{
  "num_hidden_layers": 16,
  "hidden_size": 512,
  "num_attention_heads": 4,
  "num_key_value_heads": 2,
  "head_dim": 128,
  "intermediate_size": 2048,
  "vocab_size": 44844,
  "hidden_act": "tanh_gelu",
  "norm": "layernorm",
  "norm_place": "pre",
  "norm_eps": 1e-06,
  "positions": "learned",
  "qk_norm": false,
  "attn_scale": 0.0884,
  "bias": "all",
  "tie_word_embeddings": true,
  "parallel_block": false,
  "extras": ["capped logits"],
  "init": "normal",
  "init_std_qkv": 0.0153,
  "init_std_o": 0.00271,
  "init_std_up": 0.0153,
  "init_std_down": 0.00271,
  "optimizer": "muon_variant",
  "learning_rate": 0.00789,
  "lr_mult_o": 1.5,
  "lr_mult_up": 0.817,
  "lr_mult_down": 3.0,
  "beta1": 0.95,
  "lr_head": 0.0081,
  "max_grad_norm": 2.0,
  "warmup_steps": 200,
  "schedule": "wsd",
  "decay_fraction": 0.643,
  "decay_shape": "linear",
  "final_lr_fraction": 0.1,
  "batch_tokens": 65536,
  "max_seq_len": 512,
  "doc_mask": false,
  "train_tokens": 583400000,
  "max_steps": 8902,
  "dataset": "wikipedia_en"
}
MLP neurons of a small language model. Each row is named by its layer, matrix (up: input weights) and neuron, and shows model dimensions 341-511. Each number is 500 + 25 x the weight over its row's rms, rounded and kept within 0 to 999. Numbers have three digits each.
A block is one neuron, or neurons of one layer that tend to fire together. After each block is what it responds to, as a language model described it from the Wikipedia text at the highest values.

L2.up123:501467505475478515553484522501534532551494524494508514484481508526493509474534464496523528486483503546472504474536472490509498550480489475511498540496479520445506459466476481482527449541523503452531503502517481556457486490517506456475468535479456487443488466512482513493482511457545542439496512504499527448503502458521509508452518519514484481484468488502512517465501514474498539495499516458487481465483459499541503507467469525499454478475512525502490485495539456503559521512537476464529486500518523504475497515532
L2.up160:482496530478501482499460535492487524520491481519535569473486489495473452520556531516517516495478476502488562473522479498494490502480504516517472471499516494480457513543482501510490508508477493517524479498519525469491531524475451502484510538509522475442492499525510488531495533506523478522487507489480518494533514465506487513498461464478502457482491535543493475509534555488501549519513502502475526549539475467514495500490515509484501520553492513546464455489511473484513474511489505516508476483489523540483491472523
L2.up204:475506532481531456499507503487502514577520424514501489512496537519503507491540519480497456509523540499523515503559525507504536477469505498508456509511459474480530473506458482515524503509494509496548501512500533521510471479496489502502482458510484442498518510522528473478510462521512519523492524499465484492506489518524486495502518488468515469512478540475530471521542499494494519501529466496504446461525468505492477508497488539468505488463478561545536509495520477489541518476521464496503502527461502485528506502512
L2.up566:527541546502523484468467474480502505467492486536533514483459516497472537491503536507496529436508533501488507493541506501493418489505502509501515505523495487533503503498497540489500477480502537515531481543516508507506461488482515505450494507505515469483465530536449450460500483491457492485534459473494474491524518524506481467511515510498471513480525490478500461537502491470472520502476496496521467520525490493488537488529514488490465513510469465510510522505456499510517504470485450499515491506503507489520518525511
L2.up792:449521511487503497477511483526492497503548481517513508485490522496491501534488533476502524453544512540514505442478483466502485511452532499538465509497509516511527519528482478505504534494499493486501497539491510513528493522472487515507467515473491523489494531524468514512490517462485508509469508518477531508528507465500463516517508477540496449524498529490521453494510507482500513520541499482507511502575489459445509550510521522487513477497491431540445495537510517529500493484503516554506517474512484493509470501517
L2.up1032:512520512493547466498539484505513519502554488492485515499490539545520544515527502497517494503517468486481507498529497461498517483466498487481527488484470464490531499502511503519515516554538451490493495490507506501464485502468489529478502546497527469474543481461496523525498482498510527477447511516509494463496509494488481501498502507501509495517486482482507520498512505553547503515501530484508477503506475491484498472538524500488513494440457479518492480524476505525482486512485477561496497542511510462520529510532
L2.up1116:525514511490466516464484494501503505502510526466520488484496495496544471499500491454506522532529489481518553525495495500480513520525501503521489497488520511541475538497498450500532489480535485479448475499482526569522471491497499469482489497486476477469534470486485526486497492509526511507494503509485473499480562547520473544540518512490522548494490466496499448525508523497495506512489523488500467482500519524502530564478545499513493522549551479492474486429511499504497516503513440494492448516507530490500476425501
L2.up1166:536516517498492453465473528492465512497512497499518547550472469500464528529488551534519519475483551481523540506526511502531470499470531505532482508506508458492532506506448517514492456491447526509498509504503514520512509511477507499500507496504505522488496502495457531513530494450538525516472498531500484500492506486470512516511504499505501502490475525546515460506516500496479560512466504525502505437502455500525506479481482527490493502520474504500486484483502523507496493486499456505462489531524533459479523484508
L2.up1213:483485516507519494512501459495510518493514502507454469557536528493497458539495481490504501528516474492507506532496507493477471520467453514492506497525502487554494489485503525558526479539523496517550524506490495461482506507497467477478487542494525495526502492493476512510492569484545482522468476462496537498523512447491522494506474504481505511462504540475478493516468510472481468499504477520460486498526480470449466519525478464447528509553508494541478438523460489493506519513531494468481475484486535474454496497460
L2.up1371:463502508509503470503428459505481509510530474465500541471508527511457529500503496496499462540483487470469496541484480532451522544563515541521472446512487509512513509523488528487499521490528471480529542496516499488473512505479472490496455485499546480496488483474529527500534513474472494493490499513471543461519492482482511503455490458533504427501500519483494467491517464490506462495525493491513473446525501500505480494534479506508471503509487529512522512511556513508487490489473461507503482502494523481536504471487
L2.up1450:532487504479501448491472503551491535466556490457495490492477556496533547505546508516534522514519551503515466492548508504502453505469505514485481520507483494450503454486525499520481481521543498495516559548495514491501504475503480523459521489511530490530550542475505504528504510493492476493493501476527494466478513451510511498531477513492511513498524520560514510499502437530509490493502503527518521481523489434470503522532464487462517510460508492565478476501513553551481535499521512541521501502483536467536508489492
L2.up1509:487488495492467453490459506498470463471491464479528508492508498457525509489520518500500526473488510523546510438556502486498518539464472498480508488513513481533492532495527532483498464531478496515449499515484505456501493532462472508417487519481472517469523506500487531513496503506509516486550461501508516487507513472500500478498485507479531520503494548466479508517456437520521538498514503526506533499552516488512479496541492506476511519489497492597487460480509519510511507489524505514485493517509522465523506533500
L2.up1554:544512530500551502477461502510494497525511552466511474513519586477452546502480508512539504517506481518498454485518522489502501508498478479519469497496482490510513476500505526493479485498433484492489510512520496477559505502495488506467481508478505497477510534495493527522483490453527524492484488512459502473548498506501481506462531530498470543499551489528498482533466458473499469478478527482510540497550524523524498490542478484509456521507515524512523466466476524524513535496535501518483484478476494478507448467515
L2.up1710:468504528504487480492505463505514540527511511469564490476487517523510481515544490532482479511510491519481499485524463487487523518494494490532510502506494501510444530507447531487478493517513484456497505509554514482569497534517484501451454508539488513457512456485516505551512488515501529496482508528460494481513522449510470488496488501491468526485514487510542484520548491464493545461585501536514497505526531437508498489521548522476473488499490511516455466471520507519492518491523490533511505547525508512510492502502
L2.up1711:523489507496463459503467461522508492475514569474481494487497538453533524507512468539561539504535542454489496503516462493515459510493469503504544507510459501467519464567501505523482455495503468456466551526459486460489471456512491507453469523465504508495524528504500488505504453461537516536475501518541523450491525458476493483543476477488501492475503459511487486486482465535497517509523517510531505459502503482530446524525482501482520517502475492554517495521523577537505502515452472542516505495518479419530525495515
L2.up1949:552537503501510500486491496524510487501453511470525531506476585544494543513535565492516494489514505492518538480499502447514526534534485554499516537532508513476449506468525514472522462520516513537523480497468513522516493498466516495453494478497488498507507472503460495538513515458559499507463495500498483493504520496523478486480484511506516470451525456516508478486529512481540518519493507454557501534474492520458510515504497441496477519519539522504483452485498459482530501472556448478529524515453494473524535495538
Words right after forms of be/become that head the predicate: mostly passive participles or adjectives, e.g. subject, succeeded, applied, unable.

L4.up13:506525519497525513524488475458514498473542452493510497453463500501473496477536523543483533505474518483507436577536497510456509493457513475507473466490507472566513494479479517504493488545438496578468469523481495516509498502520468515492511511512499525479489520526483555493484489499491578477492509526501490511527512491497553546480534511489476464498516522520494516493526508487530470528538520499515522503469526496477486531503498508486482489535467522476520456502504523517477494493538538515515466500499504518525505460458
L4.up527:514505466484521501508516464527491503507487483492472483490470497478471542517517512537492489480489509530492454492542470510471530464530499546455459516503521486542460488489498529490486490480466493502459535524502455512482496520479502513434502500528548534480477513516491550481457508538502468493480491497509503538472483490493516462491540503501465536484508505466501530501523518500512479517489481499530541466460519547501508513509558525464489525558535480475451512482565487498471506510498523519490451492472462470482506473501
L4.up1390:507531438525516529481473531437482499493504440529534535495512472519512472517515479564517542522494544486513513525535523516501554489493491495541504551519510489495503505492494500499502485522437485468470499448509467417503474529495510519518474482504510500505496532469501549497541499531416528457535485460499447491483527534481488499480501508523449479487492540514498492519508506472565485501552504527514497518563531501561512485482509472505448477549489518505512483474497510504497509503500523488481504476533492494439497493531
L4.up1482:487497442520494504554448507499493498465513500540522515458469516486463509485497515514553504489465476508472536510503512537479536452503515500478479550518513478507488541474511491481526519512470523482499473517543472522483485518514505512483498540508571454466469489499502487494504479473518514462479544508478503538505507489515506492467516512482516520531528463491483487483490511506513486463533508524532491464509513469476496487510476469509525526495500506494490509494494540498457515503513505517511473536508455454509495488551
Last digit groups of long numbers, and the pipe cell-separator right after them, mostly vote counts in election tables (109,353; 44,221 |).

L2.up512:504565516517454488524459575481501528501509518527476497531461495514488516501497497535484459485475501514526547489493535503485471505528502522493494489464495453487501445498514536485491519539529478516465504500488515472530489516520502461462525510493508505544528462517479512445485488464499540491486482545494479505485467484513525518493519500520477489497485506480529521486516506490495448528495519516489463486527510537481472512529455553521520474495534483527477505484436511529479497467494477495497497464510535454444512503541
L2.up608:539489526501472512524513496531522528527458559486510521542479482523518477515508531496510472462492487539547510498499482493486503507533490516489474464488478488451492489492498546463482494540514521530493477466458475486559485475483480523532471508508512496493520479536488512517509495481492491520476453512533499497465537488547510538484525500546501471479525493485518554478519514517522479461507502529438459505506511531507495511507477512520553486516479494490526511427472482528494508490507495484458469457487483488535501528535
L2.up612:511496491453513496539521535560531468497522540522476523547501481479526537502547439506502487547475497498527502504478448489503567516477489499473462501455515509519464499473488492488489524510477507517493452492510514479471470498454537539474467526487468510471462509547530498482483522502492462482487495499528487494501458550471463517493569513450500475532533504517472539454505502500452503514471534537460499561482496472497511485492485552533478500512466496481537462505450492440496506499485523472529487476494465504470475558535
L2.up757:503513509491530512570503469489519531495478479463492438500466499488473553521485540471487522510500523519516522493516510489514500516473546489499480512499494531519514483525493522539510483510461472533543490532529480469467470497483501488502481499475524535490481465552538485502538484507487497501485488523503463506555468486511483490470538514521479492506501528469520523529482488502484503492516512514450516505500531478503495482500519492457534477506511500552518505502496455493520527469527488501442483482505537468521501549504
L2.up805:539511459495518506539494459531492497486441466499493553522492536491449543544517498546482500488521487498519503487512510501509507525500484522469496518542516529459488478511510557484541517523520482510482517551521478520510481484471513525525488492429529564507550535512486538496533469518506493491519501488482469477474489544502505539491565456544517487492493493468484526506476458511498482509474501514500509481537522490516523480542521478455507518485496505523482502502513440529502562477510496468469479462536511445489559501521
L2.up835:488515498505520484494428474506485500495482549434462488460495508499509479528533500512516546504522507502520521514515481513496474425498509499493534464471529497440538510532483513491490515492502535536470482507519530503481467508491491451483494504503509477485464469522552492487506532460532495476486476522470511463506466502510486539500516525503497497513514501512513506474487506466525495520493497506465571521502527505481489513463508505553490495498557485515492497504513435482483471501540508481480522462511480497500499541512
L2.up939:558481480534484469495496521475500500500493508484442524512517462464505540507482466522467516475517485475478512455508487495481517540517504507480498511481571525505482447514500532489452502495494496500492480474551488489505490474503528525561501490508505459500473472473501451463481506529516521455476519521532533497478499491479482522499525521504506484525474516485439557483523513486485482519458479531496506495497472526458526517459500462479492530515472571504501489454502467525526507476481477472475499493485508475486498525509
L2.up1003:511475459451480492509469460503513484511485540479487497565507516528489514492498524484468488496471508565492485478512535513505529500504504466508495486455541510483497472515502569484488442515540493490498503518517498525470488498490465516534455472468525475543514503515499527488489457518504509485452470508537520502514509523493506499551470476555512510498495491490523517497519544499503519448456510517482486505502506500459501507509505493470491514519489468533516510489480493503500514453503461550537468496456543520485510501516
L2.up1066:515499495428483517537481489491483520441442522501515484516506526528479539496521484535476534557476497456521504529496485512488476538478502521505525458535492479492536499481489520493497495508449512508489469498551492517504542531497463490478540480469480512489475544480512494535514508489523502515518471489504484485487512517485536464518473495531532435476520530541484480511489478489497540502489492465504513467496491517545514531501488535499499510508552510560487534467479473526487557475502520496506516450483472474494525510574
L2.up1117:530467480524467484498548511486494510502465508494413529519490461514518478503508538497468499485507494478494491450506493472491595514470492546483485527522495478500527463505474505500477479548522526479477467469516479501519490532507470514490488473547546537524478496530488485556524467479532454495504448506532499508518537493483503502510522489517482498506539509473525496494532473529497517499477490512499463519532509497539504526540501499510478479528500516551509470468481478520502510473504546488520520455510514511517521471532
L2.up1158:525506513446479552496452501506515486470513500508536473530505496497472458493517472498479514516474541519499483547482531464518542511528488477505414457497531520491468545478527501476534525477469500487500499521483475522554479450467497481539491457485486450504502546516504524473517495503513521475537466498484508465487438461496444500523505532488457494489518491502513482509507487539528531481525552488516492495485457502478492458466493503540528524523492469519528527509501477468511467469504514511505455511498461502488495538507
L2.up1193:515488510514543495510488527488526512509534553476454517533475509510523463470537492502499466487487492525467482541501527481521494528554506508490490449529495494551512481545530466514491498494486499474503384470514478514416476496550505495478501489513532538505521494493482504512525509506524514513491505508500474507496521483489453536520520471471501472510526506474507515481548499475511504457457487532474522519449471519490488518491481509496512499506502516529516517502472505541487491491496513511502469483548513486495500510545
L2.up1280:468498516458466483472484490528499539535459494428478531511507446460541516525484502553475486466505473484509512495510489514472514558531512549429508499487491490481458466492504514482506543505500484522519499499519513469499489520488526449470523497515471487481468460529511546540457474481507505439514462512482497474528469506534528476507496465512553494500519517465475498525528546505532508493495512496512525522512504553512496505552487509526523520460490523454483523506466506490496491519495467504472498518564506512519466495521
L2.up1587:477522577496507527511494529470498511568530523478494494499452498503524505499463509516484503516497480536461471513507505529490475478571518483530441499531510500504533495526498460498513503491514489518488473484498501511475496490502546490505497522469519536500518486535494515462517497476492496456505500482515471525478499490518470477479534472497514470511488473500477512468534549477539486488487472487501500534518500512441530475520498525532498503497489493501474506496494525477532502495530534495464521521505494441520536543481
L2.up1693:527529510479496528534488507488571523500500506495502493518453482533524497546540540503492494463462475507502540556479516481472542509505494464472501480526506535507462501532469517468538527502505504500511509438461472538507519492470474483507436452497538493471483513510490504535507487483495502486510534502507528489465521475557457522499523521485503491530472492490496510484533506494499509455502530556471483505491519500515520527525475494498502484513494511548510465470512481532496475497498472496480464464530504474507499507519
L2.up1925:494496533475535484499452498531498510547520528541508483496489500478471511486523479524518500525557475515471485489489444583471500487516514502493456505528519476526460492481519508517512511540500519501499512494474434511467462522500529489510486517500486449522504534518496501510464497470508502530479519461495494517548506482510444503473556465513539459503469467508469466495532516528501513519494474532508488511507503519463488491504489520497503528509493495516469500507559492498471471555535559522537498477530508504482460522513
The first cell of a pipe-delimited table row or list block in Wikipedia tables, such as the token after a leading |: blank cells, "−", "$", "Club", "Win".

L10.up1776:478498502445545499443463498514468509543508473497509547483492466497512514475508484481498546525491508488529511543495502503494519551507499495543453495499488518493494481444496502540501493559557527497563527522512535465462489529533523495535492503517471518486454510514489499510531469467503497481511519517486490465515485474540495487466510494484518530514485460552489516516529521506488489499537505493527521548542504471503536453550470504490482501513515483530460488449518484505488533478493532508492461488482492540520479502452
Past participles in passive constructions, usually after was/been/being and before by, such as succeeded, replaced, designed.

L4.up252:500475509502495499472513484535502526501436478515499515458495498527477467471508488465515484515498521466500472519513495498477496484539495483514500495545489510458494526506502478468526507481522485522485482500551505505446464533501499514467520499484506513459529496472497517522499483492463490497492497469492495471474512501540495514503544494537522499479517496510492469541533529484511507502479509481539502531529545492437512487537557511456529491544521502538498455469467507524503478439437489476464434486477499511486461428528
L4.up537:437454507494451441478501476497506513523482443511477508518484531538485459483505488450519518515503496545488503493498440484530516491483500485523535503475531470517508466541462493497508485510488440545556497512508476482476532497555521539490498491493515492528510493497452495536501531426522520491570468531503471468493505513493483462496494525467486503489519487483522497508469498467500545463516501484485474480480499550501492531486485501490471484503498502556492479501495528521522473487478489516491456553529504489506489519486
L4.up709:513504505514472449490481497511497548481476459489497514520517517557503471461512448485540523516557510530512521511524525495452518510490488515453489490518473499492515512480466522488522506480534477515506472564493503535519491501513504511500485543488545541486517525464482503519493530445540455460507487484516498467512510462546485477501532520518522510480482480501505456510503479538511498492507549517535465517506475542525507464505490522501486508525487469494493512493491512514516489474497493533497461508497487506496466491448
L4.up954:514545505514491484505537499483496512488497490460505499459545462527506533519480479510516457497496556489470493542493503511502482543487504540499510506486461536542486505481487493480497504522511483474493495531497538541513475446527499495491492525482522516482490519483487469486483517492508463480510551472486459491469493499529465488520514518523531531549504520559495467503512531523509518494509476561501493531527507480503488458520520517463527462516471472523504380493497500505502489418489489555517448495523496475492458522485
Adjectives and -ed participles right after a/an/the, before a noun (aspiring, renovated, older), plus "is" in Wikipedia lead sentences ("X is a…").

L4.up435:490492472509508521549460524522515508535510460499490464511480555489493529515485479501504553479489511524468460483464477485509479504535481547495528463528458448465493515519503505515510493510475500513488513463511507491472453534523498467509498514471453509512507528491526477438518502519481524514499499479474462519484470494531505554477537497477498479493529495556463508479521488492485536502478489470485505468532522514523511534496487526528469488546527498523481485519527514496532516478474462515488494491536476504458481508521
L4.up758:519512499508496502491516487547521483523464484508509518521511492487494585518484486467469550525476473489467500496481533512503468536499503519476503468507508539475466525500499506503486489508476537477515521466496508477502452426482509521519513483459508513462494534480514489525515492486476503492509490511514495513488488497498478496530517508495503482504489511526525483496501496499479485469525531490453480503499492482493508518485482486492505500519512523496512490473477499502530485458483447533461492536476497483506520511544
L4.up1013:474528494490521484465505470460537502486502531511448478548438533467486482482487483522501501504454469475535512524491499498522539478471484510456498492525500520539493524513490492475517524506475494449497492494537501509499498527517493486477455496474481445510515465520522526480548540514487473474494500493485479500492487463518478464513509451504521470482478493474484457509479513499472508536510512525456521462559497502511562473473508512462462489516522506470523463469533477519536455466511446501471481477524554495520497536546
L4.up2018:541475494485457491541506524467505519496437488500459477511455531483462486552520532519480556490506495482529495478444476494522514511518519485458491465481507440514511483480486502451484463527506499455504526483483503506503464519508509523529502486454509463489476493473500507506536492524488488534532518507536535534528503454513456529491485535512494487507486497495472515475473487513482471445508509518469499513471527553519507506514500517504494495506548496482475453515480496515492531462502461525456498455511516456503521494528
The first token of a new row in pipe-delimited tables or lists, usually a rank or track number (3, 4, 9), sometimes a header like Rank.

L10.up1541:505512530459467492484525463459476482491516487474456514478496490488494536534508504447483443516532479495468544533510488525491546484548479505473492502506553492516523513498496468475503517471485527512503529454461483537528548554537505448493477511521497500526509495479479521497490489511490488464502490560504535500478541493491508445498462467531487500509507506518484478483522505483517506530512502537482568492483513521454550507484516542536518506508527492489530488523484469502505495500485508509488460500467542500510523491510
The subject at the start of a new clause, naming the article's person or thing again, e.g. he, It, or a surname after "Born in X,"; also day numbers in dates.

L2.up244:493525509507485494499465496492524501493477530480478520520503485496449497521524486474495505543460471482480507488507473513506513511517474513531533538492504515504536511513515501504533501523506513535495448489507496513559503492483507473498450504548503467461505484502507509496498581495553512512532540514489520464509458501495463487489493550511485490488490567520511504517542515507540492539466453492510505490491525496478532495500505454514497457502532488485425474501522470522490498481512478500526484507471513509488478511578
L2.up380:473522527485492488513547481510500495473490491501480531483542511485518506505505525501487520492543489537507505486563456472539476505509486503481502521472521458539524528491548494476497520539469494545489495468429526493483483512511519494507464541487502543497522508505508477446535484506488510492504468502505525525547522554509501500535464512541473479508505515560510504507513469495505488516490494519491519516513506499471537467490523474544534489518472496541482531498491478510470526538509509464509492529443552509495485496527
L2.up390:513490496477487508540454497482553491464554519515482519490493560516482474476514521542489467510516488474476531524473561491492530509492498457503507525545492514489516496495481467488496542483490508543493477508503488475502494519479513521476436517468489547500493519526551475513517497473485481512486517498482488471479482480472521468481511504520522473539490463491492502484551567473521497486505518497486464493500505454514552548464510472501485506469496504501494499503510455467491580436464518488454510522542514492524465480514
L2.up447:479509442510472497523516475528487480491551492528463519492480498499504492454501476488472476505484512541506491499483494504457541492453552500523505499451519488518503539522490511512487506509479499466517476531506461492500504520520575516491495501504478494450541491453531489507496519490519534525512498491505513502501482489468527516498502507462495488479524480479510485459471516499535481472487490471483512463505474488498498528519499499465528520471476503493473456465440485504543531520476503501463490549479516506486528491506
L2.up487:509543524538506555519506458529541512490508514460464516469456464474520495500482496544443505504498480452457485490514519480478500495542510497493447449469519508458485548495495495482499485489494505483475518495513494530498469515514472425516485509472498536467511499492496535455487486523527491526535514532531509517527510492534526521533494517473519491522522473533471521491542493479497526498520539522519509490509492544479566536479514498500491469506527450518460500447534511482478525483500513545471511458490500536467457500493
L2.up495:457459504487500476523456529498470469515474524503499494518504516483514487504468480516484531492488545500545490491501499477478474461529489503508495505485508509548524554499493554523475505552508473499507540454509531474514481518447558502437484499500478533505467501463531503503465484504475493518556497497505474554496522510453501531504538501537498525530495495520493488490462458514512444535491478490519510470523476512523537500507531459460488508504478451496434572505520483499485545519496558532533484510528494480545490516495
L2.up641:487479486484502513490488491509483486477541480488499547492492501520498498462532530502507523530510497511538480509501478555501487492504518531508453477499500485514494539479488521520520511562455530499448463498504505481488491513474495528481489524496535548498500503518527524496531485508541489521540474499503497504514475559539517527504524524481501468506453510522469517510540511467520482459493491551504489505487510506505481469499523532475496504509509459518474461529512536490476517491470508511538512454509499527486488470467
L2.up1458:469490479523487547497466466504553492483502483499436500478523521461495518474493502542447463519502468481537490559505515541478494461515546475512479472475562496504518537490497501509507518510475512512462488505465512460487519523505502525480488549476550454499486501506509546506515481536476511493480473486515452527522515518439505468511534510491500512489484565502517523515524488437517501538474476525503545512484475478509479528534550450489480549483470498470459508487511534543504483494502492480521518454489490530489519527453
L2.up1514:446460512526501489521479483445478473503532494548453481421480480498506519480522504515437510463498451459476510496488511514502522476487542502514496498515500491471515547507501504509485538532483505499460505507482507454465517542501498527471509518525517519480495523518491524459491469515517499479483479475498521528519497516510547505510535497490516470495454452508536489495545501492465504494486491533489469523487516548539486494489574549508488531508497515502514495487486509477463491495504493509520508474512523518520506475489
L2.up1560:502498487440478502489514512526491494445487502491498533463488462512489524510503506477437503505453498493512451538508536466543518501522502499497505487503522492488499552530499497471503500488481520476518494518473532502537491533506539496485503502541496542517522532507452494507520493473495488470478489552492512494460503504511509519520486504476532497543519514532500486493475518487555461509484547471508500480517511466489485507514477479527519517501522465566522498497532472505520478483467514515485451496533518466504487484534
L2.up1843:469471545506508486473497488504542496500538496504500453537492517467501490511427500495472517551536497505508489516531522494494499538562494467512484501497489512493534486485515531561518538517479467498477518457489472532508504483499517535555486516487534512489486485483488526494473547489510492532536511509476507485515458460510509504530450492543486515506525490480512498503521488446465500437506537483492489509512495501482527469518492497485474461559526522502515481513497477498473489481510479453461455514547508465486467456530
L2.up1916:493529431526494536523506512512509520509514526511494450504468499489533445520526498554468490525474462477480472486521533515504510479494498521550543452514507500472503530479517521497491491497460563455508485511504491495491487528501491503500510499548542512515520523491507501492510458520474468501492499527474518458495507513516491512505496488511468504496485504505514463450467505502521495477502504550505483470465528489487492491496512502452525484504485519489498487458498493473502501445483479483521479510509500512523499478507
L2.up1963:516456532478506492455477452520513519499520518507554512524490515498486443519470461479460517496478516501508504498526483509517519481480494507476489521506552511513491516502463529471499448516506530493533476464449536511470468465505514503554500510496516522511501492531459471501547512511501528489512492504511494497504517517499520508511503508495531505505524490514476515469496481484506531521509490491513506523484527513471468482499470453481466524446533496520467501519491490526593493449504472485492470527511504501514473459503
L2.up1974:517539529490497465472530484507496494497465532485501517503515502511457540501504522462518489450527509497504463501487520497523463505533515528494536489517513480482505518476419532501495443492497489507544527518488537519484469510492459465477494543449524507501500515566470464499503486473521475511470520533522477441523517525538482511526493490487495480498493464514532492449537450545462506491502575529461545518505482484501487502522461491517469443471468462488510494535481547503467521476510496494463491518532487495526508503502
L2.up2007:536486458482476527504514492503485543454500554474487509484516510502517548527505445487494472491526503499501523511505506503502525460529486498488540506499474492484552533485509475529440538519450483501508456468488511516503509483457498487484555495519521502494520531500511491492488504472441511518501489533523501531556503473523479504498466528569494504521519490469498493508508463498519476490549513479481510560532509498487487525519479535495499476466487515502492516510493421504491546510492497539551498505502494518519497503537
L2.up2011:527513496494474468466483475528507422491463525502490516443464442506526473480510527544498494541523500475504510531535515525509465472479497540481507492501515511491459547492474508430513517511483512506489481471510523469492548504518475502485486459517513491540484534495502511495466500527520514478476490499449514518496527490509500479518511471492549490501522513512533515480500441496475523518470518505557501550475513516486448484530484533503484511484502492508473508458516538495470547466488474529488504531556484507517491493449
Personal pronouns, often after what, that, where or a sentence break (you, we, they, them, he), plus the final zero of large numbers and percent signs.